From a checkpoint of a small transformer trained on Wikipedia: learned positions, biases.
MLP neurons of a small language model. Each row is named by its layer, matrix (up: input weights) and neuron, and shows model dimensions 64-319. Each number is 128 + 32 x the weight over its row's rms, rounded and kept within 0 to 255. Numbers have three digits each.
After each neuron's rows, "fires on" lists the tokens most often at its 100 highest values on Wikipedia text that the model never trained on.

L8.up603:101177202178049183155148100120102109137157120168080149141133171152118104179186122102141136154163108135174084125129149130112127138114110133122182128177081140090176080131142131142136162036142179144146075094125175112155127162100206120167125182125190102134171157145143100126093094096099127094111160090158124194111081123155104131147099158107153186106143127116093087125109137110143100089126082132163099105140132141186112086157113138102094155082136087141122149080119125195105113095149077153160054136169104139124133058113171120114147169100144085105151111167113133134124157063191110142171151142119152132137180158118106089129064194119124083144081098103086090113146182092137110164128119117166197076101135184153154179091125160114117103129095113114121134096095132108069125154126118
fires on: "S", " As", " as", "en", "As", " ex"

L7.up138:164159123112147097108105115170139052084114103151124177152048111136124159079174123137103155150181087096126120149117137137148159151129167064118111203183137119080178188154137140165070202147107164131108110158158115140144125105156140082122195131097142121140118075088104126148083106138104122125094093125131118169140143094111152164142154149127092125167082098139119113108091137100180131125140031111106133146132096088106143162114171162132093149142052062131152169223126153118158147133114193137092116085146097110151144111178085115157138188153161121101102127089103126057162094083156101120189126103165123171113136123151162140154161129126087115073083102131120165115141159152152145142146125089122120102120126084067129100169101161116162152167110097091116116074229172081139106095101125
fires on: " s", " f", "j", "f", "in"

L4.up356:144183165162160101214111155131110132137144137115076113156138167157169117136134105063148153133132124166141117119155127122124134165056090090099111116141110182098197147105245113158132167134139099177139094110149204124127140140070133131092109144085122128094110111128111123128157097167141113156138170071155092117162130146125054066082113173150093116153127059124116110159093153052091111133099125151147149133087148138079186116077142143105147167130144107137122085129114116168170111186116137152101073092154194121163097095139148102139095070129170124103150138163120150113161113103135137111101091101195160147113161108150120110084138150140121114134130132135115095168135082164155142166115133119060122107104148096178167231084107165120078141147134177112149202165162086128121116127140146
fires on: ", ", "art", "ll", "t", "ic", ","

L7.up587:079134170087130095158134128105205134158193089110063098129074195070178120112083098155166178102124167083135115083153137129111127126165112150163142161082086105134145116179164190110142148050138153148123082126073124188171150130153129106162134152158120101078180137084128091112138172096169129089136116210131145073204115108184118125098116160090138118125119080173114165111101105127119191151132080091120164178098087158119186094169062171160098063115108122156044086119106141150161141147095148124174111142111166141149151159138156128156137135147117107121123176125119123098135105086149090105142221117050120119056145126156149148187132136144119132123148067079123129138151156132110150160153123199154177098175112152103122110128127159160143136146150161058130095156113130110093153101154071
fires on: "ar", "an", " Tr", "'", " well", "anc"

L8.up1056:161144164150105122122120126161140168158116115139093169152173058110159127145157137169095118154139106133132166142118156107090126105157195121141192197132105171119139184150101167072109071135109136173071161148137153161103115084091074073143148145080090137110141103152162146085119107100107116089060074127139118104161057144186117091131135134134122098140090110135165145082099100109195113037081162133164119187126136088097112156158172177153113147101114069131108143140184189138135162154126090115137164113190125159135139130109051152076099112077127144128138147105195184151137088102152141132161170152165129118134173089119075159191112122119140155113155149131096106079087135125138138099100183140138166102104169145151043160103155103144078126166108092162119087121107147133132186148140122
fires on: "il", "as", "al", "r", "i", "l"

L9.up1037:140136171133148143192117153127120081107179141145127140163108115136129106093160129132076153153169183120110098173138121104098199129123174143162084172151046106099126193173099122152139159098129131104082169127123151107127174180116117135157119125090107081136172154111159124081095148117138146097120148102111091137141091129118109122134139149124173186110105167183104103120120154093102126100104112138152127153077107144138153105123128151195096133096110104135131060198206097248120114139097113117145119112091087114110146086128118083185129136132091055097102140130160123179092129095113102119139113115068104152096169152088115126113124149156163100110119163131173186113094159101132063148102090073072172168228102166098111120095147096113078119120101070158141089122053183140123069126179149
fires on: "–", "in", " As", "As", "an", "en"

L8.up1093:139156087174123144177121117111122111168147106093156154101123158118130112135109112113068126157147122146156120098175117123135129111092187061121127139157112158172100146134130166081092102215137124149125089096161095125120133169043127104119126085161161148113135170202120095074133156095132128097141142121113165132133088126058170180159131123151100169150125176094100167084091152160140136101062087139132152115084160094103114097129151152135116089087171106127118121108138154104069154128134145130151111120152191158180085065144100154173115121091138093140100151087154157126147165120180085151178179096081128128135085157190072152134079156152100125110132105065122070176107153150163163190089161169121138204163155147169066162078151105141152107126190135152061091097146102095194133121137152
fires on: " (", "r", "v", "–", "l", "ur"

L8.up1050:098138140147117145129147105136081123095136046064196097138116113127120106138146151154167084101115120117120161073137130132137144130204138139153178081118153132125086146147119118066150093079125164156095118087127119145148100161158118092141136142093156131141156158110095125088179204076165116146141085079119134134136131113089133150105148087113161083101042154124140164125135091115138116139107097085133183068160094129092130174132138115088070114128118156124159158149136095107172115187143136152078152132141148167072096134104097068100112115145164135137147107169098124162173101115093143123113178065169094165077138148050156153149154142092139070145117149124116108135089162173084154181110157109061128069167169242178125114171136168149118183162141147160077192179074108164154111101158106
fires on: " ch", "h", "ab", " Ch", " to"

L8.up1000:114125108147140126146111106110112127101127106150131138144130075088047118094136164177115133125109136122118128087143104087133125085208153125113110137207143057122084163151114123126148102146130139139132118091090150135108087125090136126101180112062176152119101118121133070130184122079166125144111120122154127140102171128121071154148080143118150111133095143112174146167140106176094190100131101154126145139085155129108183143102097155080080233131125083208109072140108124125132049152126140113073114165105146115099157156146096112120138143094155190137055105099114107129101121070137127059101149143132112173127119140135136161180118081170064075116124137167108097114102116156141178089149098107124121114159166108123103141159113132098138158116076144140119087148166170156183157094102155
fires on: " Cap", "un", "ir", "-", " Un", " h"

L7.up1160:079120110128093123126057101145141101136097125142119077114135175134092075206123158109091148171144150115165077123090102141189083108125127171115181146147120168103111095116125109079125126147213112086110103139124138146043170103130188110132136109098089089179141058194095157174138147163062139118085113129183203105109173107089131112143155163166116130126108102154148153133170105125093131136118135127144122174119093119117139103091145101109152160115167104123160057095099109092137113130166143090156098117111131109158121047123130097122135152178116062148134132161167137122165146132155130170144156148104107149092179175098107195147076133096073104144068118120107143105108175094130159183156148162136085087137139091207144141139133129119177145170141117072123147104107120153091135140096119
fires on: "\n\n", " in ", "is", "und", "at", "y"

L4.up878:110122123184127079129173175171135075173078074105172132160179166104108134137135137153139139128137125114142159136098080105125090092132084157062165167099123138108161160080098129147140113065074161098139115067165167203118059210130170155136166096126057139110110185104154056199188130143106104138108145076147119195148104121167099104148104146148122152099092135189117115134118171107063142095161148130092144123127108106084103099098138141112165101220102114142124204091121151101199114130146160131124168073170160154156117102163139108109102169095159113170186134171131101141149139097159113097090169132142082169159120182111151088110102089077133105145115103112117130141177143135107068153153129096198133118123147134111139096147139119182150068141118153134153108135049166126104112107078105
fires on: "om", "re", "m", " dem"

L8.up745:101126074108153066097171106150120141172107120118078096147105092111104130196115109186078172159129103143142084136146046089117185098137054153142157074111105135134150158141077109131178113125117153163160114126189126118147055119099104155133126171126100124143117159174194125075182098129169148092117112131117154139141224090133113128078079105163167104136171138153111125106164167101158139253170116132103134158118161133118100024147094134120076152145130117200139147154122129136132050106130092124138128160130104135145132136074167114133116121143129170120087166125052087070127151111101065184133117145096111128110127135105155119162137131148126141091164144091114112125160144129105158146118143090140167058217087172132121156109107079111139152190098136134114081199129171180102123091156165
fires on: " with", ":", ": \"", ";"

L3.up419:131140149150121146142129148173188134093109110140163083127116107131165133117144153114143125129156116078171111150163152126108105190059128153135117082133089118145164120130150127173177095112107121106123131221111197140147162114095140085150071183154130092158139147159183118126103161116082113086127116127096185193148183119146168130092186101136081148181131091170137120115117129118106095152162133141095083147166154136109114137097137116075156128137180178089083150167144111098138044168144111121137197165119181156150084135139107130160102094078114125149105137126144160096130112150082130080162144123115122150155151204091172157136196085085065147165148121099129130102168123080135117212115133097067083120050070168131087101104153089060121152126158173076137136106146102061144152070133085
fires on: " t", "T", " T"

L4.up1200:121147154163128138121145156065139114124103150107101121119170121130107125184031118112124166118130130150126103095164138105085156199116074154116180125181116118174168093130159132094165115073085105150096139052139139159106162130119088111168152165127152047143137089146146139084134066166131160072199156113117106128154151062135171106108163136149163190143133166146145152156124093103134086117149109115092161124066110110160109152167159136097107145132154126103146110072117133214140098119112106126101128159080109144122169099122125101115111144187059073098157150123090124183121117171116114136117174140068082087103156115072170131144081181068105133117118157150113151085110073147153106177142117094129058049169138138117117142161129145092114132162150071165169158150153091127143112153129111
fires on: "ic", "ia", "ing", "ab", "os"

L9.up589:136056073130157133181089136100086118066183150115139067189121158120160116138122145112152098097157114144190105150150127071126099103131154121136104146160183095118062086056144175084150133156071093152214137122117109130116107098159171099105158095091168162130123161160165082148136129084137020153119165174106060156142158130149135105179160112132141128107125148116117109144137152138152090125152143171090109128046125088101148080107116086161111131124140093132088162143093071123169148098152122126084124124119129151081152150119146122117099143103097104102123165097114083081139123148107116111132146137120114142160156089188131115108132093120108141142165139091164151114099162092203098082056136110110152094134152104121135170134228094155125114098181191111122169123158178124185121129099152
fires on: "ro", " Pet", " elect", " ex", " Met"

L9.up59:082102134101123138082140134143080145094106098119085124052169172154081155081136092208117092125156178156113175087136112054075178112120135127128087110111197067144082168147068177088129154091144163138143112089089136172127127158160197141172121167148109116099170139151150207108093162084169097168138109173106108175163150181123129148129133176067109131164109149127155119097144107123125121120122143163156048080125162161096118166096148158161143167053145065107137137112137106162133126154119150097084075103144142193146117129120097163078194118148098097101127091081154127118155151128175074111117107086084149163088147154119123111145133136113172140138111118095158133096072164145186126155146150117069151160147159131159145161111151117121129085142185095116113124157091167107123148122093140
fires on: "n", " ro", "| L", " L", " Kn", "ed"

L7.up709:118150185111096109130099150098110116170145139127131162141102172098172159115166102148067180153089153136120164095099138155094137152123196114071072103168221135144124084165135098108147130080062142187146096115159114154166146150099115149124097136102171166089105152116105118101133097112133144104067143172106091119148165100192098154119109089142145121102108134187194121153177115131125113155089102091204147156116094116156164091133137153140134150151173146150112141075152159125081159162109117108153082124106128122133170124083097107130137075103115059108112120183130140100148147120134158117169145136119107112105111148151159181156126187082167157104152070137128103169151127132190167117096187198141103116101069126181117145044170143111116115129055146119153154139156141119063077087184109
fires on: "an", "ar", "l", "ing", "ra"

L9.up1235:146124135132072081149095138111136177078114116189065089140105142163023157081136110159139151166061124182086099170127147160166088124157141108123107094095176129193110134127155147119118122129135113199109167124089117157129070114130084098117139152150102121114110148151202139133141091154082118115067129113150144164111121127134130070123094196115113189148123106115157158149107145203172134103159115093079111174137129134123174119090148132115120145099145141111138076129073134054149066161131107135139156126152071115126162203117106105124140157132123176185095120158077110155121124118077142118143071140166097193096153091160104039153144130125106152129088130108161147146145082101145164128224146130133140176188121145156114163147145115112163106109139122085083111155111139126113107152060092
fires on: " h", "le", "n", "-", " fl", "h"

L11.up360:077116135181148057140075126104148169101123111095076148154164102125180097067067091126081081092163129115160129070144103152160139135127134155123135109146107144153188130100155174165089127123100094107077113120125127097194160090160078144139159140109104108165159139074101093085160182117115137120175094104111139108135105144080103123122128169117158127173127087122104166142068136135193098175199123159160122099109138148191104121108144106153151124140143088127185154097124124126138100116118117137121132193175128153101128169152155135131160097101149157114160100100080167118103138140058101056119176115159099158140171147106118096088110142177146144079156096115155095141146134200133164157171124176101110153096158200132102165121134069079091113128104169187131111111125102073128188123142178
fires on: "s", "ing", "on", "ath", "er"

L9.up958:146112124139097111047086136106127090096140125168151133170097148139132142107151130126169186122159080134090090083098125129148157078135139085094136087106145138098112150134160124170127132106174129080071094147133117172070127149095153111092144180117181139149111129119147114164118131135090068121116164149138079107165119203091204128132107117092073189153137144120104160136076073129084119106145075109118160123178125162085141111125093153175141123085175147115156124129120157097104060153129129112104148155118146143135194085151130159119187117111170178114112185097100180126132222151122120078218102168172138137122133154051192089125106111166141092141157180082132093147110118139168137166131093093105109105151115089147141113147135070136138115092125066128140091156091158148187120149079177
fires on: " S", "w", "W", " | S", " (S", ", S"

L9.up549:196127094158128073162127115121071098105099039166133115076139198132118132155102164116154140102130148127178133070173165149057135126061089138109127126143108171090140112094134088099118082140164121070112135089165147096096056158130129106225121141086070139130147135111136087147085105102126137140186101081149161092150059160123091157126057128147115144137155102159134135139088096123165103151155134128126164111161118111151113103138131102117174097118109140125097132127106152096115129119148165086182158170126119141160180150131155098104120118179202176181147113129190142079136167169102129212154152069155127118115130148166103115104164172171146141126134138120151159119131124124130155080195139089119146080187174119110098171121168151096111166079055175074119143155129112136064155113110095
fires on: " T", "ad", ", T", " t", "od", " | T"

L4.up788:160139133202061082117087154161109111133115118161074100167175163087129153166133097142166095063130150203146110097103121139132190147107078051177145113133108173106091126148129080108133086115129127125180107132141109129129113102143118118096146183134145157091147149095141137150087126140146079148161173123128064154159142138112111123150095140085105092118112142106113145146113163138131144129149159109103107158103196109065130141168110078157100099116130050136095178150116081171098187078184137112160099113117126121130115125112135111132122150162140086097160165071168080147129144182123139105164124111090124125161102108116154087172152216114090083132179103107105090103173140086139065118144118107170164123115096179083162117102094159152142114136121079179183140165148108096118195124141131
fires on: " ext", " add", " reb", "lev", " dep", " const"

L4.up47:085134100221158111144152118150138105150117138143129120122085128111162177125119159114089079151159134182102146066166108061096086159097111081102144111143181125113137094119103128119084155094093106079110152179131205146151133121152164114143091137103173142065084097090139122155188144188141099126141144148062067067143095094119130122058142132109173098114209197198132131118089127141139133156089144113131146120143162172134081131128140145090141092118163142065173121132145108137132092169153150092106084145118136088073087122173179145163052123097142099158175100117084120095182143169133122145110170115128163189147160117160141133135168064089174182163135153087097104121111158173165144166175141143108169107157101162106109189128180130105156153130068126130139171124122151188120155142124168
fires on: "k", "ad", "v", "weight"

L11.up465:105076140145144171124117141064074077141110151124120141117101198088147154146140120101154132157149191149136110074119207161081192133112127170087087137134186104128089090141153087159146162098175139118080134152081094181134124155132101100089141091139146115091144102126132135170110117098140117102123182184150111131123135078147096163124148088108097087122175103166139131123146144116123127113157168129107164049106122100126170129126166094175078160161079138066132148136125118096140092109119094092125124131163078152121109149106150127094120168086135109121066119172161146148109187177133142114095203127134180210170116189159133147137121083095154105119116153101156093161086179133157123101153149098146157108176129104099100135164086187159111111099159157137189081211155156057127157145124160
fires on: "6", " Th", "5", "7", " th", "8"

L4.up73:152136126156135106196113126185096127141183136152122081155077080120143172105166093086157094115151110123164175130142042118124059207158084125103094076160131109128124142152160168135120105084151080183139137124163168125159139125128131163171115131123152139188109072150132080093119138102147107123115103110100144080124109184139055150121122135126102081187116122123125100176120141093100100093123110064131081077081096106104151122116084122063127111222158138125140112117134110136142109107133128107114157131198184138168130115153151133196158222159134104140140120129154140116150127175116159083116130139158164117109114141085121065141116148167120129084137095166090164109151108073153114100087106131094090120118112112179187180184111080122143118157129124187097090157106045122125094124130158
fires on: "E", "et", "t", "art", "ron", "é"

L3.up956:138170132122162137082033163123126063104162142103123121170152120123151193141153165101197197172124125163069115163138212143152130127156115179079177085115136123137122138145118201102072129073137174167142108129167089090126113079125215154101107125136129165122143129086150146099169107133117114114143098105070116102142164134127086122126103083133114138141090090135094126161086083120088119173108173114069113081088123090172137154054118154097140164100152138131144200184128088105151160100108130161129167140165150137126184095091119120108104090142109067110120126126137165174139088133127100103040121128157114099169163132175140078108137136128174096166071106152145127132129126098124152162171099116119129107108068130114120183071142185137111139095083137180129085142157129090093147090109121
fires on: " oper", " loc", " inst", "oc", "ric"

L3.up161:076076120134114110086108102083038111135078120119101140120142201088111139120149087141103110167094144147167142084142209117162181097199059172182142097182170152115119138167150151148119094075164167086120133101120108123135090110115133108122171139121119083129074142124101130143158096149154136157156152070104107138110195119084140165103119110103126149119115143092081135174153164112089109137077136129130116075136139146165134127136141070143144145119069130108128124180171097161072136132139078141110164171177114133109091170114127198097122135211146166098125107094189114164123086110146104102096112117126101207136183114153100118125145110114133120102132176114118182117161180115115114112154110133113136126150149232099094091109124165079118169177117121115117185107158172129106082104126131
fires on: "ab", "ib", "emb"

L3.up354:141159151089155118145156109130164183175171110174137171087132109133111099155135060116098102141163110069093169152129087076172079112172155186111138138135165109152140127098175134106142134132136115107137050135160121137157143120174120077100139083097025133174152160118213154120162153117131115104114139106093118137058110059106123121120122144157137092134107184157139089115134137114138128157146146071177108155138175132119158123107138128087140108110146142095130120113101104122202051105123114051151129188086084126126133132162127129156133152123085118155132147161137155139200108138113125095092189141176114146184133162132153103172120161134129116138099132088163167093154141095092105129099150166151045119124041123188163120096116153138093175172161151100127124101163074129130171147104176
fires on: "ul", "oll", "oss", "o", "ull", "ern"

L9.up1082:115043102180071116130077144133122145144071146118077149107111129107109143157107113139146135162221118099160088089163166071138138132109164198131151191170105132071124122158114099124145105153170140123135140097149144151086112127125091126115156104118127107144133138079043177081129121124189150121113178111160147121061087093148112107142082094173201098129129115126118155195112140150142110126163143135146160147152134163158138139154151084154124176153173171096178147130133121118176089133162121149138168075103096112152132104169121133095099178108147127118086131123154126155092155227120127166078217117172141118137133158141075126069107124099091143158098171151186132068107126117134136105057159108120124153095109181138100097133127140162160174124131150125083102146077147121135115177112128
fires on: "5", " this", " that", "3", "0", "6"

L4.up1006:110124155128185087185139145118161125127152146160114101143156149113075139117135156139087127170157127135111175138103108138088099143082145142121096134099152118112107160206104145161113117094124156136127109121170130119110118143129171181062095107137187168122194132145137166113101140167092097090147142043116146086138171123134163115102139091188130119125144104160151132194136208127138152139175094118163127121149145157122107126111138111087208099116091142080097063114097131092113245102047109150183123097175086165163130143159148164119095120103141055115122108163126084129195126144068150111095085079148098150174136076120151102066087121064147172135162083172161105098208121099146156200077133161108080177096134128107126137151120094174126130121189091106115140136125140135140113136113154
fires on: " =", " ===", " ==", "===", "==", ") ="

L8.up1165:088117114111169097164111100189156123157088130098189141135166118122123141183101090170175153126072137084194115106111196091128163154084100134070137079161115088093124135106112135146129162125140066119120160152156178105051149084055174103147122142114086109152166141075105156136057087109142093103189134137083155127167137104142096115155109141128046132115118080088172134157069089133136099141113093154110085162103142150090134105186124113178133129155184148111090116070119152136160064098127143136191087195165142109147104175111125169154128133100149179138110126082124130128152096118105163133145133044146110160072142120101098105139203116131180168089075159124147138111121111115145172159121132093103102147098185166082117110116150154187109098093086120121113153121116197081116190134197053
fires on: " T", "us", " t", " n", " N", "ed"

L3.up1182:093122162106119140083120089122130117153095114172134186105165140170079108105168139131117129089086140125104153118068123136112092120133135143097188162109169109142153141098122087118059171209174114090067179133148155117074081146148059116093116139138147151137170161085178096100108155169061136195094160109045132143139094102094080093150077086115113066171114112112150110127097163138147177141085167087143158149112153093156082188183109070109081106116102126091156176162159109113151153106141127100152176138139118155144157160083137106131156211187173109122111139112149131130199129089145098102115151130138182129130143107087154130085168180147141092145119124127154096095162122126144094101122172157143091157139113101177090140181083148136165085149170084145093136135130149139119152171193227
fires on: "oll", " sol", "ull", " coll", "off", "ast"

L7.up340:096109153120103131118127151125064144151075142183136140138161073111126177169068120101102116069056152109180118118142097096139168123202086113102145070156133102148105128118129151121094153142135129080124159095111114160072147137146148193179140125091072179129109105174191149176195108085171083137092126116147149110125071180151115145171053104085134106116116121123143154179171117070148091150137113158174196131141158089050085120123140150129081140124164112184150137150110114130098119116086155143104125176190108102109140165164093120099134137116127167123134149110142126113122138077128173134169106112101117095163116114088144129117155174091116177117193121105171182101106089096095110102109077093167132181130122176066160069092151154157145066161111166122138181102123179120203145090124127
fires on: "av", "i", " te", "um"

L3.up872:148107096143154129066127167114140099141106098128187078157114095054144075169133128155161077151142133143132112099085111070124181118134121089111139110103131093090096136147096129134129144157167197155143055131131168161100146186112123108131151084158109143134077128175087089085156094138162121136099077160114151136071173165132156151135159146144096210157120108134133103132173184158121143111078153109193095134106104155110121145052142144122114115130168174144156145196138117095123195162137102154158114106138164130114117121090153066093158163105130085198148153164092121122133099082121142114116123064135107137178149131112134130175112111119141133111115122145098152086142092150143165110105107190043147078109077125160069074141164138187173100148111150141126097109105099152146106134160117
fires on: " new", "oc", "ult", "amil"

L7.up859:142122088107139132113161152122132107204150099092120112145074107151153116109101092129102097114144101122085180103129083090108171094107108171145176161093147172180153120057185170064073151164117142124067167178171127102160146065060108113152143091162132145094159139139132172183113122170107177133075092127128119083131225152036126135102089095107178153154151094108140092158099146099108135149158137157141090129127190142131101169099098159197143099111119107171127149099152157103102131143096146089218156143107138089139147165096172190112120114108147100094196075127158150105129132123135120150161138072146144170173130149112105101175115136067121135167134127152138075136118097153142099115117093129111099158124157126139108134137152121096121138120123154126145147159106200178102144084060199
fires on: "er", "or", " politician", "ist", "r", "her"

L11.up86:119140091058153174163137153196134116139118110120057144111082133142108141108087133092189075157104141114156148077238139140157088142082117114149128095124118177149136183205071153122148131114142117143133083153157137153117122177175167119125100187092147140182118148098114086123136115127119129133123148087110113110091126102139127139191084119149191143128111130139131145132126121143134155147123168180104133080102103144128155120135126128122158156110106155146122114189141124151125099172110093168130164059129107078143138070092188162143097133113082062125118086060166097140150148119131076108121141069156136139067088141142103035147174150144202112125132103166118198127128119136185118125121128087063157176152053146130141121142165042124113117091117127111149097118081125109174131096066157
fires on: ", and", " in", ",", " or", " and", "o,"

L3.up830:077106097068161056133107070096134139121152112157092097108122133156119113122120139126102121149149086197175127164108147150136092096136135177170105141140103162141141185108111102153151140167122166159085159159133101140056123126105186139117068181163110095128103138166133067137113138141136107128163083075121113075189095169174105071118105103149132145172167167160158108127145144150191148172147162126134119154197148140159116107179163101158131121101127157140114109129124098200097188059116130122113152154117162136121086074195114156155111166115119136099126120087119170146092099117095174116123131109154152119174162130076179133152167100102115081118095143117122104074143118148128111151088107209069121105149156103106092107116100111183088058163158079102053116143089164154105126122079151
fires on: " ==", " review", "==", "ices", "ics", "ical"

L3.up896:138116125129111133074092124127124167048130105149132108139174095146092103116086078167101140126153122115134120171125113211087102097194097171135103139183151108139150164095127120182167135099080168095181176150137116099134140116172168095105075157107112091102070098124134095143117096130128134109073070140096161121135180125186081101160145109175103140148093154178120088098117149156082110100156150114067133109138131162168105142095200096113127155102211114117204134143097192167124098126107109165135171124083146104139074130108086137076039177221150094136063121137166149146117103096126123108114094169102064138120129127122127106089149176115093090120089095078134134106112135126122099084154143118092115146127109163137140130103151164155113144159133102160123157084198122174146096150134096
fires on: "are", ":", "ing", "ave", "al"

L11.up899:156141127158070161068131076129151076161104070158133067107123135161149134151169096100107178122098090111169140151144122109156107168108085142152149101122146094162141156150084162175115106100129103117107154120154084176041156098089121142178055140082132164123101110106134141132145144145081099118108137132096132116142121145162127108132141055156105151151177141057173097146137110150108154130099107161125107162153141123179122108152158112140152177128066049136212160097134105085121151102171115143116105143103171181183144172128103132113101102173154143101064151123040135068141196136142077090119113143123135193089136150097164177158094154122129084141135161093129079152161112148139090093102129094194147081115159194171139113170136099132108137081112117116072163083185133149183138191120175
fires on: " S", ", S", "- S", " | S", "a S", ": S"

L4.up603:103104173099121111107140150114063097168130137124110173111114166111100135103143142169166126109115140157112146194135106156100141107144107127122138089123192104131103129164126116108133121180129170107163093085150184157123116115116150080118147172087145051103148128140127132148114160043172097170126096089149101097177123149172125136117176133100100090131093084064169104119077145133161133114164115143108079089099118124055110157175169152117189092142177091122085103105133151079120158094093073127122131150160145140132138090144112148208165199185070125127100139196182162106138120139143145098095146065146121174102139106081142121111083169140143105121093243170109108163116061126211193119132080121070099141167079150116175110121115100151108122141087094107183096124158087095148146124162076
fires on: " l", " Fl", " fl", " L", "urch", " ro"

L11.up797:151173182124132111105118098074144148134113136121142145175129196158151140049094136151131146111138090109158106136149103116143164111163118160049134113168153124078116151100138154161130130129127167113105102123133128217076147089064082142115094120156117177090107091152095087163118131103098098170092080107044157112255122130114136141118096140117147163112148138151085103178090116122055108095085105143130207142138150114159152118120158170129165155092100121129095152170110132125155108100151150104109149144148109128101146154123135150114163135147179170096080110188036151148071141139184100117127137142068134149157169133115140132129136141127097103125086168145126071160169194084137082148146148106121126098059166125114154124110123187102107173083133107088179148061142129186120105140095123
fires on: " S", " s", "- S", ", S", " | S", " of S"

L4.up63:123093124121100126149119132129142138128128094180152126140100153132092103068099123136114131099119108129195140010185173165149160175147126079112088113153199084131120142169121142152194093112151156145155127170163038133119137134179146146101085129116119121162102057183046164099155083094139166091079155150051153112196142117174102108109094067230083130124135112104140112128097091111141134165103128140125117133109119115103109106155136158129139155091119099084110176151137210135123136136145072092139085108098169072144102105129137174103102144132139126086140100146106180097197104143168086119113083169115110106118142133137124064153188131120136075158125126086116144134153117169132124079153152110129194149140114096140110139145132142157150129158094119149129125089106102128194105133090092
fires on: ":", " and "

L3.up257:148146134127133128110132125082220070138086143141100127157084160100115154090131101155115127131125090100102157091101145108088187136124110119103111158147142083094138165117156176143051142165116217066159153083118077105132170129130134190123089085175106120108115135031123125151142117143114143085053116102155083097172120129157045144074142130146119157164164126098139181129095104125158145147192138091141172112126087106100129199136179130156167168119176136133142124195134087079084150120085115117162094163139128147156142159125121155166139086156132129122077188127214163109056129142149128089170143119137180098138153110075152087147166127166114116112121137136092105133122101202161139168150127090106113152124154119110129149151117138073098147179162120149106109074079148185109099083099134
fires on: " f", "f", " F", " of F", "-f"

L7.up502:111133164111164112142146122174099166119129167081103070105095161100201118065172147126144098139133136175122109076064226186096111118140160142118116116189156118174073180123075116167141154101104138128097081114121117124139142108083159142129191102134062089124149126155162129126156124115082104094112086074107103120131109147122144150207075082082119202104112147158174140085123102139133138169132100094189102130137125106086113136108075154136124145161153159142103178149124134111160167149186199144150134154161114112174143148080093116124177142157151118135141115124098174018148166084137128099183142179140088110095111107131184143121134173125055129113100158115149116074061149144113096203162170130164091110130134140196168144121145136162119087137116130145086116114115147120135144096082060
fires on: "in", "ist", "an", "pt"

L11.up1215:106064109146155149096143065089139178156135113119090179127144130178108184156201109066142084143130135102108157117133119123082145149157106128167159170116130116081100191139155087124144152095203073109094127166116121166105115051122092107127111135081157110173146132125138077133156142093073101131087167132083180130134113166140128115096152117120094104107094139202185061134188116107137143110129149070041116142137159118097114169100143168166184107156098117090136131138098085123158064101078147142120146203145181162147117107166127138102125151122141178114140103112092178148141143115162152140110089112094214149084148124112084119136149111096144195126125058129161117100090167091191094151181131100129110152176129133109075098150064121216148103089165075150131139139102176112070129096091154
fires on: " l", " sh", " cl", "l", " pr"

L7.up626:192116094175093128156137173137120101168130138113113185135119114114081191122158079191162138104129076132141109043173137133150129107120096156153095069117163163091138171183086132147110103140180065146122112124118128175147132128114138166112077203145109114184128061128117126117126121130123121152173135114058147060102134142108142138158094110111070124131169110049121093183128073128161107093158183126087099075067115173168184113083099107135085078085102130159140137146101135154139133122158128103191163103078149141120151123160124126158177131100136145144119070172169114098133146191126120098170129141127098083095132112117118128166107104156137082161107170108164157168105129114141142121118121120128094170076106114131203163156126112101170150085150125145134169173120111135163167114135151
fires on: "d", "t", "ang", "art", "est"

L4.up680:145143099116129097159152144097166122164120104122129176160137088087122166134074059111104127110072120124088151117104170128083129211043084125107135100089167121143148136059186156118049099143135150097147121141140178124180179120128085137175120179096129105157080109153144150120156196136093072111153166137128148081126155158101182077180103120098155138129140108094118090144141122100143168144126178140164151080146118161122125140109160149134132153130101117107178051131099083161155137185136112167164171137129115091159099164119126163129147087131112140071120097126149110164084120124111209081128120064097121093156130136131107146151106136100168138089152163129187091115156105127123117174115103131150135147112118104085073097102111099064139160146102130141105098191143141118105162153092125
fires on: "er", "or", "ad", "ey", "ress", "man"